Weights of a small GPT-style language model, trained from scratch on English Wikipedia.
Size: 9 layers, width 320.
Architecture: LayerNorm before each block, rotary positions, no biases in attention or MLP, tied embeddings, normalized queries and keys, attention and MLP in parallel, capped logits.
Training: a variant of Muon for these matrices, 653M tokens, 10739 steps.
MLP neurons of a small language model. Each row is named by its layer, matrix (down: output weights) and neuron, and shows model dimensions 224-287. Each number is 128 + 24 x the weight over its row's rms, rounded and kept within 0 to 255.
Before each neuron's rows, "fires before" lists the tokens most often just after its 100 highest values on Wikipedia text that the model never trained on.

fires before: " ", " –", "ad"
L2.down133 [111 158 121 125  93 149 146  81 112 121 148 125 108 122 147 136 122 145 140 114 154 101 100 142 117 137 165  97  92 113 148  96 147 134 143 151 148 159 103 130 157 125 132 129 129 129 175 154  95 131 144 170  96 111 115 120 111 111  80 122 125 160 119 149]

fires before: "=", "-", "\n", " ", "In"
L3.down464 [155  98 136 100 127 158 154 135 128 106 101 112  75 132 133 119 101 124  91 123 126 126 106 129 130 138 126  89 138 104 121 132  86  93 142 149 112 148 129 118 124 137 139 168 136 164  95 158 130 117  82 113 158 129 143 147 113 167 104 149 140 112  97 187]

fires before: "s", "t"
L3.down637 [138 143 142 174 145 106 150 123 173 125 126  76 129 149 137 134 133 102 123  83 124 152 139 155  96 141 156 134  99 149 146 114 110 146 107 109 141 113 129 119 121  76 126 107 170  93 135 129 151  83 113 153 113 165 114 119 170 147 130  84 140  98 114 122]

fires before: "-", "\n"
L3.down921 [171 116 127  90 126 173 154 142 147  92 108 105 124 130 145 116 127 148 123  83 127 119 147 108 138  91 127  87 114 155  81  75 121 138 129 136 100 132  76 126  88 136 171 106 153 135  83  82 100 110 117 103 156 151 107 118 136 130 145 123 119 152 156 115]

fires before: "==", "\n", "In", "The", "He"
L3.down383 [139 169 152 103 125 107 123 133 146 109 130 117 143  87 111  79 146 136 139 106 106 129 114 146 110 125 121 118 148 117 120  89 110 171 178 114 134 135 144 129 165 135 122 119 144 108 128 120 160 104 134 125  93 146 141 121 109 123 113 140 117 160 125 133]

fires before: "\n", "ations", "ont"
L3.down420 [119 126  83 131 146 129 124  44 136  85 137 133 127 119 117 127 111 135 113  95 105 117 127 135 139 112 114 102 193 149 109 107 138 176 172 133 135 127 155 110 175  97 107 139 148 119 134 103 162 126 145 173  82 157 135 111 118 130 121 127 133 115 170 158]

fires before: " ", "hn", " the"
L3.down230 [ 95 135 121 143 114  84 160 128 145 145 134 131 109 137 111 124 130 169 110 140 142 109 116 124  83 123 173 152 114 150 134 152 142 161 121 139 172 125 121 121 134 123 149 116  95 142 114 141 103 167 146 106 178 117 132 153 138 108 125 111 165  96 102 167]

fires before: "s", "re", "m"
L2.down69 [156 111 147 108 141 121 116 132 114  97 127  98 132 106 137 113 142 132 102 149 120 135 132 178 133  94 138  79 111 167 133 129 118 157  91 141 135 116 144 135 124 134 142 137  89 113 107  95 132 115 115  93 138 146 116 120 146 166 103 123 108 156 148 130]

fires before: ".", " of", ",", " in", " and", " to"
L2.down31 [142 115 152 111  83  99 156 135 156 135 111 171 108 196 115 129  93 141 160 155 106 146 132 105 102 136 157 164 164 106  89 126 100 159 127 132 106 115  84 164 145  85 165 153 111 121 107 132 100 118 113 137 123 161 157 131 153 115 134 140 127 161 125 105]

fires before: "\n", "-"
L3.down120 [126 136 154 162 129 114 133 132 125 123 141 113 138 135 124 103 111  99 180 106 173 115 140 110 161 107 153 149 123 136  97 106 111 143 123 134 125 120 119 117 109 108 154 141 170  98 118 122 136 132 184 112 131 137 127 152 136 136 107 105 126 143 104 114]

fires before: "==", "In", "===", "The", "On"
L3.down108 [118 132 159 130 118  84 123 143 140 154 117 139 127  90 145 112 155 116 126 116 160  94 141 115 167 118 136 124 151 117 131 139 151 138 132 121 134 141 118 120 122 167 145 128 147  97 146 111 124 117 116 100 103 169 112  82 131  99 146 126 120 133 111 152]

fires before: ",", "s", ".", ")"
L2.down839 [133 103 124 117 115 123 134 112 135 149 130  92 132 113 157 160 122 123 112 120 121 107 116 121 141 115  93 136 156  93 112 165  89  97 125 148 149 121 105 144 106 150 145 120  98  93 140 138  95 138 122 121 141 169 139 114 174 145  80 163 124 132  74 116]

fires before: "-", "\n"
L3.down608 [119 151 125 132  71 105 164 163 137 153 143 133 145 124 156 121 134 135 132 102 139 118 133 150 138 148 139 102 117 103 110 117 145 125 102  48 161 127 136 114  98 100 143 137 169  99  96 117 148 153 129 113 114 127 128 124 135 123 120 111 131 131 143 114]

fires before: "\n", "oy", " d"
L3.down687 [114 152 116 150 151 117 165 137 147 122 104 149 126 151  97  96 131 153 129 136 141 141 100 119 119 110 128 150 123 103 112 113 135 123 136 118 170 136 111 123 153 111 129 115 142 140  98 138 142  83 141 125 117 127 103 114 154 125 151  93  96 104 161 118]

fires before: "\n", "am", "o"
L2.down100 [ 90 102  93 129 137 109 120 162 148 112 137 174 140 111 153 114  78 172 158  74 132 135 118 145 130 171 120 109 135 106 127 135 133  95 129 153 117 101 121 120 136 134  95 147 139 143 155 130 127 193 156  55 163  86 122 104 143 125 116 154 123  85 137 125]

fires before: " ", ")"
L2.down493 [ 87  71 175 156 141 128 150 163  92 137 122 129  88 118 143 130 112 147 152 126 143 121 161 118 163 135 128 127 151 125 159 120 106 132 129 142 124 151 170 133 141 154 110 120 151 138 105  97 135 112 130 152 145 143 107  96 137 154 131 126 131 130 151 153]

fires before: "\n", ",", "ural"
L2.down1204 [161 141 148 195  85 120 125 140 143 142 149  97 118 118 153 126 169 114 139 121 132 134  98 104 126 121 169 148 170  79 159 142 103 162 115 126 151  84 138 111  81  98 129 132 104 140 108 122 120 107 131 167 146  96 116 151 152 134 121 141 127 115 101 119]

fires before: " ", " (", " Area", " •", "us"
L3.down776 [160 171 134 114 169 154 148 113 153 102  99 106 146 104 128 111 141 114 140 156 150 127 114 108 150 129 152  80 105  84 106 128 160  68 114 138 166 173 136 166 132 102 109  96 182 136 141  92 117 113 146  97 171 138 140 112 134 109 129 164 110 120  98 121]

fires before: " "
L2.down798 [114 155 117 106 105 101 127 115 118 147 108 153 129 114 159 105 133 147 118 120 148 148 111 124 147 154 170 110 128 151 136 137 134 149 168 107 152 120  86  88  80 129 138 129  90 135 127 129 101 137 109 110 101 102 136 121 113 166 145 116 166 136  98 134]